From a checkpoint of a small transformer trained on Wikipedia: attention and MLP in parallel.
MLP neurons of a small language model. Each row is named by its layer, matrix (up: input weights; down: output weights) and neuron, and shows model dimensions 0-159. Each number is 500 + 25 x the weight over its row's rms, rounded and kept within 0 to 999. Numbers have three digits each.
After each neuron's rows, "fires on" lists the tokens most often at its 100 highest values on Wikipedia text that the model never trained on.

L8.up446:474550527491494499439455518526487539521451522478502475513484463515492489488515493479483491488505491493519484515512498498534504510483515515475503478465471535508522538521486464519528516537518509502524507486480487486473487441502478466482535507493488526495505524533525595487524496537487484506471497488484567463489531482501515499527438502474482501504517484506470500490539516517516482494432490502488486513499500552484512459475489485456522485493497508495495510470496560554505489504514477
L8.down446:508485509501467495528570463472542484489504464521513450507512456468511500481533529500547509529477480515484481427503513506538490491514464487501484526511489461529505471484500570489528466459470497485449529484502505507524486523518490481549511464531527514507488496476505490500479524477512521501488500524481462510496486523495487455483558464527506496523525479475496478517512472464495533525507529523518441472501534517547487498509520491506510542518463494490519511489497454498504482510499493
fires on: " |", ",", " -", "-", "–"

L10.up576:515498518499496537478449521516460485495460526525537486470487457515481519488530476482487498529558542508525492503516510458512511522509531479509528490504492518509546499493491478514470510478476497510506482497503512522473495458503507496509501528485459457521495540471551514513487490577499482513509492492495524511449475505470517511488473480499481542494436468520435480492505481477524533468485489470554485500544510492478543493503474481513504486471529533478503490491525486501485497561458477
L10.down576:501517506476497467530459491499493501544506480461533508508501529466510495453505523505515497508435458501420492483480484503514510488524520531452475473505510456484489470517515516519502504489521500522506516513543467510443499514531522500516456505499506527483511497495508466479495515486558483528485536504490485509509480490535485470449504462508490458488505519477442497507498477514487500527490515516536492507530496502492514488496484486535527514484465594519515528488517532531460553515501500
fires on: " |", "|", " Nat", "-"

L4.up437:481471499462445515457474495551517518500496508475477511491469489517530510525553488486540504492536511528487476506470484503516489503491459500537502472476498515477517513479531467489530497492482514528517522502528502516518521500537476510523530518499460474513484524503479482479543456520514483511441489496489504479503515513524485493519495532540542480519470513518438491493473518532469543438521495509475479541518513481459523504494559512451505523491452492471494464469490484474459518518534485
L4.down437:480533501523573467508516481461474467505489518488478525506493506526508519463463500516501475501521511527417514497519511519490513485523528514481489507535501507494460499462506552513498527523492503478482478500451516488500482533515524497468524441516484534500504489491504546507488556519501506471515517473498466517510502507469521517494524448502461501496504474460546501495519483462525496541503486483562495454468513521514485482499557485534474483499544456502492525507456480517513488494488500
fires on: " of", " received", "ed", "s", " used", "ous"

L3.up121:502468499494501528433474544542506528492524551497510491526512478493484484509521496465473499492546495519528538515497495505516517503525502513522485499499523497505503529489522480502546488492467512512513522468508467505465491457467542515486542496514488484466486521506387509465493524517528482484540478486488479482511490470493491505533474492531546476502510514459449510515526480451501509476474475509484510504508531495493511437543497502468496515456515509495504503554517464523486517490492476
L3.down121:441501522499507493513528490464504505510488496504497502545482501476490522503487513497478488476516495487533529526484515474508489504487487520500490500496515487509552473501492468528504525498491472475505514477483472472442522450478515498512502519503495490471491517485534512532532495478532534485486520420463535459489539520523565560533492549494515501483482513553505541531472484465497472511510460487542505524495546493471516484507518477544486502494492548522487482473477554450489470478495496
fires on: "ps", "=", " =", "s", "rs", "les"

L9.up557:501504461527498488487515495496490461455488494472486483492497524487539518478516521499503492498536492515509521538487494487551469525497482550501468506500487519484482520495490517541506497482520518464496469469515500497518520498557489499434519502496492498511500490521506501497533468495492478507508500498499463465493523547504496497523477498505517527479531545486476508528526506477478487507554515424516464492583545536448483456535524444538479493514488510494504501469453471536467515542501503
L9.down557:522480488492521489498508511515484485511536467513524483458526484520458474525537472532484491532453535516439496531478485491501509467488505484526464489510498504505525489520513488481514474483524484496507511521501521535496520470454545522557510482477497487431508475499543466511502539511497511475482475494516561552514458526506546505492543481524500505492517411497509508545487489505512522537473464519471512516471490487471469521518499483480520502483520447516508526495524494489487509483477500
fires on: "s", "os"

L4.up165:492509502458491486493509500489542500466484530513534495475498485502533463478565494446487494514535481501505528487510471467480515525480510553555503474478506549467496519471496522549532519437528489518535502474507472520520502518521495513489488483522486502473514541491489505504506458498510458527506494490482471508476464537534544524517515517539520477488480524492506473510519499484526545462497483480501477495511552518455541480489528475507444518525504456506475476510495487491458477518466483
L4.down165:484515505479479532527479503494508525530458531503523505508506538525498529481520461479540498501486476497409511526507526524494530477486516455494479469510510519506495518485506495488529499518457513536488547533474505474510499493541484540508501495480491461543480511499531527478509522510457535472464499389487501498482498503504518504511485466484535480476513503525481492472514501494498493495529508496531520502514506481527560457494524500501513459512498504499524459514465457495466469520504461
fires on: ","

L4.up382:471491524490512531515538519478525479437487547457484510480499510482526514528490512495471492506488546500529528492528518492486475520513507537537493491509524543503482511495475494506506490485529552467514516498524510528496475517477516504495513548461524433428495484545454475475560527499495460494474514493421524482520496474500496501504494463469517514490514490508503519492520484495500502480524496455508482516507503534451495487522501501505478507520448508481520471500448474511497529531462506
L4.down382:515468493504526484509492514502490513541540477499473505483487475458498450521482480524528504545502447545482530474491464529528525527451472486468474517497472520485479489510505488501494513484498485471539513518484483498493538496468519518513543509537470535492504504503473527540474476521499508502486442499534452500513477466510509439530507500556506499544495527460478464526485484467503487508471514534487496493509497466474512512528496495528526475510517451549518521525524562469495504530480506
fires on: "s", "is", "ones", "les", "ides", "es"

L3.up222:448491543496477521492424455510511485485478483482470509476508520499498481485493533494509500471502483490512487500485464519498521537432518481545460481502522489515524460507497465488556543509484507481475541506525507496433528503543503471513538494501498495439532508553500472477512452523542508503481494494469479498495457525537484520474510509503522532507460508533475487477495493531514465503490526499491538534492524511498507484501522502471500539501506478534485485537492541514499472495495523
L3.down222:543527478512515454493536522493490543485480494525455550487485485472487488469478530514517495490573508507482523479517442506483484454484501476474491509499550495496469522514475480510496483492538488518483459490454512478558519491496530520477500483470469480539501482489497537497508602504522509525502494482502475504534521488479535514517480513470482485483520482471509498473555505460498482525522475504554488520475535497512498531484486521531485485460510519477503506471483486508515511483504514
fires on: "ing", "ment", "ties", " reach", "ng", " approach"

L6.up39:482449510510429495442506477506486484486481503447500492438505470518552529488500519499493502478508526506510511544528489458526512521498520510522501505475528521459481536542485509517514505460502508481505452531516495468477512501551512489493515525508512509462502527540469497500498459478494526458517519502524522510483496509477518499489476487526507499485472520522502505479487485528519478479568526469522499479513531523472498484507526445485471547535510492486537449514482517510466449535494498
L6.down39:506498474506537479535468462511537524463494523551465480522462498477470501515517511512506494483558515506480485451488443508511527493448434444511481477481483483506550489512536445434529486499475492516529535464521470540493467497515513499530511488518486507504503501492529501494533503526515486494491506470483489523512514461507509477508544497510487515503525474495478524498498531510520522514480450502480500528487480468533512526483537544499544523463490471519514488512518502469529481515521520
fires on: "g", "y", "on", "s", "ng"

L6.up23:498420524503512525518551497485478504521502479483505489461478468471534516480504509493485520457501507493514569525490476512510487505529444530488501492481512489502475487546489526489529506510546491515523485484567492518520503512494508509452497524494504469513526496472519500492493511524539527492488551504466445499503509463510460556504517508514542455460523551483518488521508497491497491481513449460485526515559545500477475481502504485503499511513466478480496521471477528509494478532486494
L6.down23:490545508549495494505455515477520485488507506496513496513516502520480475547464537497496491500505491499510489510522479451512484478485493492453515471552497492506501530478486491536474498501475480518464505484464491499470497499506540441519549477493453502476532523565539509473486492486501502514476473473491496518474492503487477487485495505508526522542486498525523498529503447501520446501476498533516483520451485505493522495510534426525534575459517507525495504528503511474524460512538533
fires on: "S", "D", "O", "t", "ce"

L3.up274:508464473484541521475515498490502504500502505489496480535502472473452480551535534495477509504519533562521506493490521538536466500484525541483475484481518480504517549491498488500528488460502537500508503517498508475500471505461515542487566499498510471470453523498500481499495519513511513484510438490551496480498550456477472478504465472532496521517499524515497496532475464424483479497495498495518479503520535495513498476517525526446499523492487530512514517529502423509496511513516487
L3.down274:492521502491499497503545491478518536501544495482558458514485519495500568555501445497498502540494499516529518475514488464512485526463494436485499514477474532463481474461523499496466509510466524494519523504548510478471523465496488465462524502502508507506498462517502518499490519514517452471442452461493516521537502490537494511497491513530511530477517503519531516493475447486500497488475502490505494483513485506512502537518534514510520493474509488548477507450515564474508520520468517
fires on: "s", "es", "ur", "uses", "ps"

L10.up152:534500513501482478489478522485512499495513514517539446486519480424485509472517454487466462453512509537509457528508483482523472510502493414494532517522481531477539483513502516526486505480517494471518503524488486487481479482508493466486477514506461489434459517512488495472489469515546523479515504514529514501548530505459513475468511542528507494542487492550485516532488475526518477493491474478525501553506516477450496522506501477483541511497523518504509506547489512494515500503468523
L10.down152:475517468509530512545513454557479507470504488435479521511504550545535510487485471511521507493511497510429504480514488501486524520482518547466495469492510498508477531482478513489486527545531533513503503511468480496473496501534467514482449504505521522504508491507550521552505473484475535495484502490494488518491485500530509495484520518481492444468505494478493492481552502508503499514497536496525498487505460506452486478490484499502537505505450585535459493516521485465500456494507494
fires on: " No", "ti", " |", " 0", "|", " 1"

L4.up211:517492531526476462469446503532485511510472490492494495479473455523498481461533508490471508499508475507511497446506450536487532538509506503543506477495470502508523520486505530475535522468492507496538531482525445470542531489546497502522537514507504501492481527530422502480491449536547491529517438504475490496500500516510495479465493523514498495527476529527455476515516502501524513458502498506515449531513520517479513464532537506499488527525464478456481496504519514494512475497516501
L4.down211:490520503517512540509579489492517465526483495488491519527502500531481515504457540485530525465457512484492543539497550521467479464500500475488535487532541537504479523471509523527525491542518501545488462524489509468454473478494494526494478480496497515489520515502502503487520552477486501493491516460482486498477485496493536505536501477526505486499506483520532458475558505467505461484494484502522529456516519484476514507490493506562460508525508487478464467487474443509448487507495479
fires on: ",", "s", "ns"

L8.up130:472531531460521513465471513479486496505479486455488490474509492505505526521477481496500487493548509489522502528477499446542524511497478528493492512484533568467522527490464475489524511538520495508543548528462508515544486453464493489499529522508471507520494509491515527500473525513499513482483473507475528464573453522521504513568492525549490458517491469480496516473502509512499511498488516469518511511469471496475502502507489510476466479466482543469474496503478491498489488549448474
L8.down130:501512508488498472499498521506479509496495530496510467558460473547498467477512515474499489493459479517432479495485487489501496513548478471525491523553513451465516503523522522491507503449497470505494502532499505479457497533517523506477466514517495528511465498494529490459504502487525490504498553522511528523533574520475501501478510501505504523491487463492464514452494464483496499541472546522498486519499516498486491502487551486503485528481506532538504466479496567443511541461518490
fires on: " |", "|", "'", "×", " went"

L3.up178:465495506465501518460477505491507498464471479483494490467477507444502522515524473505506521482528505510530495487520473470497514544464467519515483472449488481496499514457541491506496542536515556518533497519519493492492503473503512467532522517519488509511481521531501462488447423520497480501471488512479490507439507497510484478511525499557496494478475499537449518506437509512503514485530495486518529551525555517515503505526495500509484549514533515478494479539484482474462470488489515
L3.down178:482497532485501500463509487509520472523494459552497444497490472470524493490551526462520479482511485480550504506493475543513464491488479517488517500472458494549474509448501507551536511497534500497509501513489491506469530533491506503521528497508473542512524540489486529520464479498518492498542509536465473484488480539516544532500483495488473439503502522479540522503548521501528532464489496485483499504521539515498487486459533480526524486480501513476488519446498465488448487490488453
fires on: "ing", "ed", " of", "ng"

L10.up439:486476546497502533461460501519484501501494505467483515482491448504509486522483517480514515471537516539528524501515507519514479508494480460515492544477487504500486521510489545533560503510482503519512487493500514540541514489523463483496499520500496516516489553502544485498490482483507489457451547510490474463502493551472503502509519519530500520488473516488445511474520516486446491451501511490448472503503494498474492511495610502489501529512496493473506512483470460518461461507513463
L10.down439:483480504493498453476519512464511477506484507509544482529508509494464524498521426507508519509484510494516484499517448480502487506507496509476541446527482466523546520468482456475496497507542483485495495492498486478485500521497468527494503510517489520495489476495489480493478497519501535519500443453510554522514496499486505505517499473492542503490461507521517515498499501533482529595492465518550522529494493484508476491512451532463520511486547461512502476512543526471556532500452501
fires on: " their", "s", " his", "'", " he"

L3.up330:457445515515483501486492434477519508535513482477536461520541456507504502495491495494547523474474521504510550494513489481502555467499483489507496511490515521525500540524501501518539486498514478471477517465512546480560526502482524490480535515504489525449524476450494507533478492500471480482464517514453471479502483471474524520495462512443519517497529530505479509509510484497470539521513528520508523479498487552512480494535520456527504521504480475556510530484506476500487506496462501
L3.down330:486508535513448507474505494505456492527503574512424535506499487486513513526505501480547487509489481462501493466542513517514447526488457487483529490494475471504520488477528499511479536537475487531537515549500482474491468487520494480475504527509509446570519526538505484484504479484514503484525507521499539506468502499513474485537485471529493507456513489498504499463495479499535486435535489518523499508524504526537496496494487477519496495497499490462459481470476523481526481531466530
fires on: ":", ";", "ric", ".", "uc", " ("

L4.up266:530489544499466507489531533484502471486546499419497491527498500482531482464511522479471462520455523473509500476492480496515446473471512497487488478483469505533472493498508465543506533520534536514518486512517548489525512487495525486465495505465541532485511458467552507485556465542531501549503476494517485478493503482482509520477497533477478564489523496493495479511512491530493525495531501483466494519499498515516506484486511474525486502520483468473521484446446488514499527512516470
L4.down266:473519502505472496545506456490488476506507492511496468487489535526536437538536526520479501458504510490491477512494499511483498484539489491475477464522531484429524532502485496506468538497477487488503505504481475555519539526482464480535503519512508481511493499544450490513488531486501528489525530495502511541518448505431550487508517466507496510495497500525443485478511485515490492521478512506486477529508520489502470539519508492458537489521486445529495541551521527501481486512485460
fires on: "s", "R", "r", "l"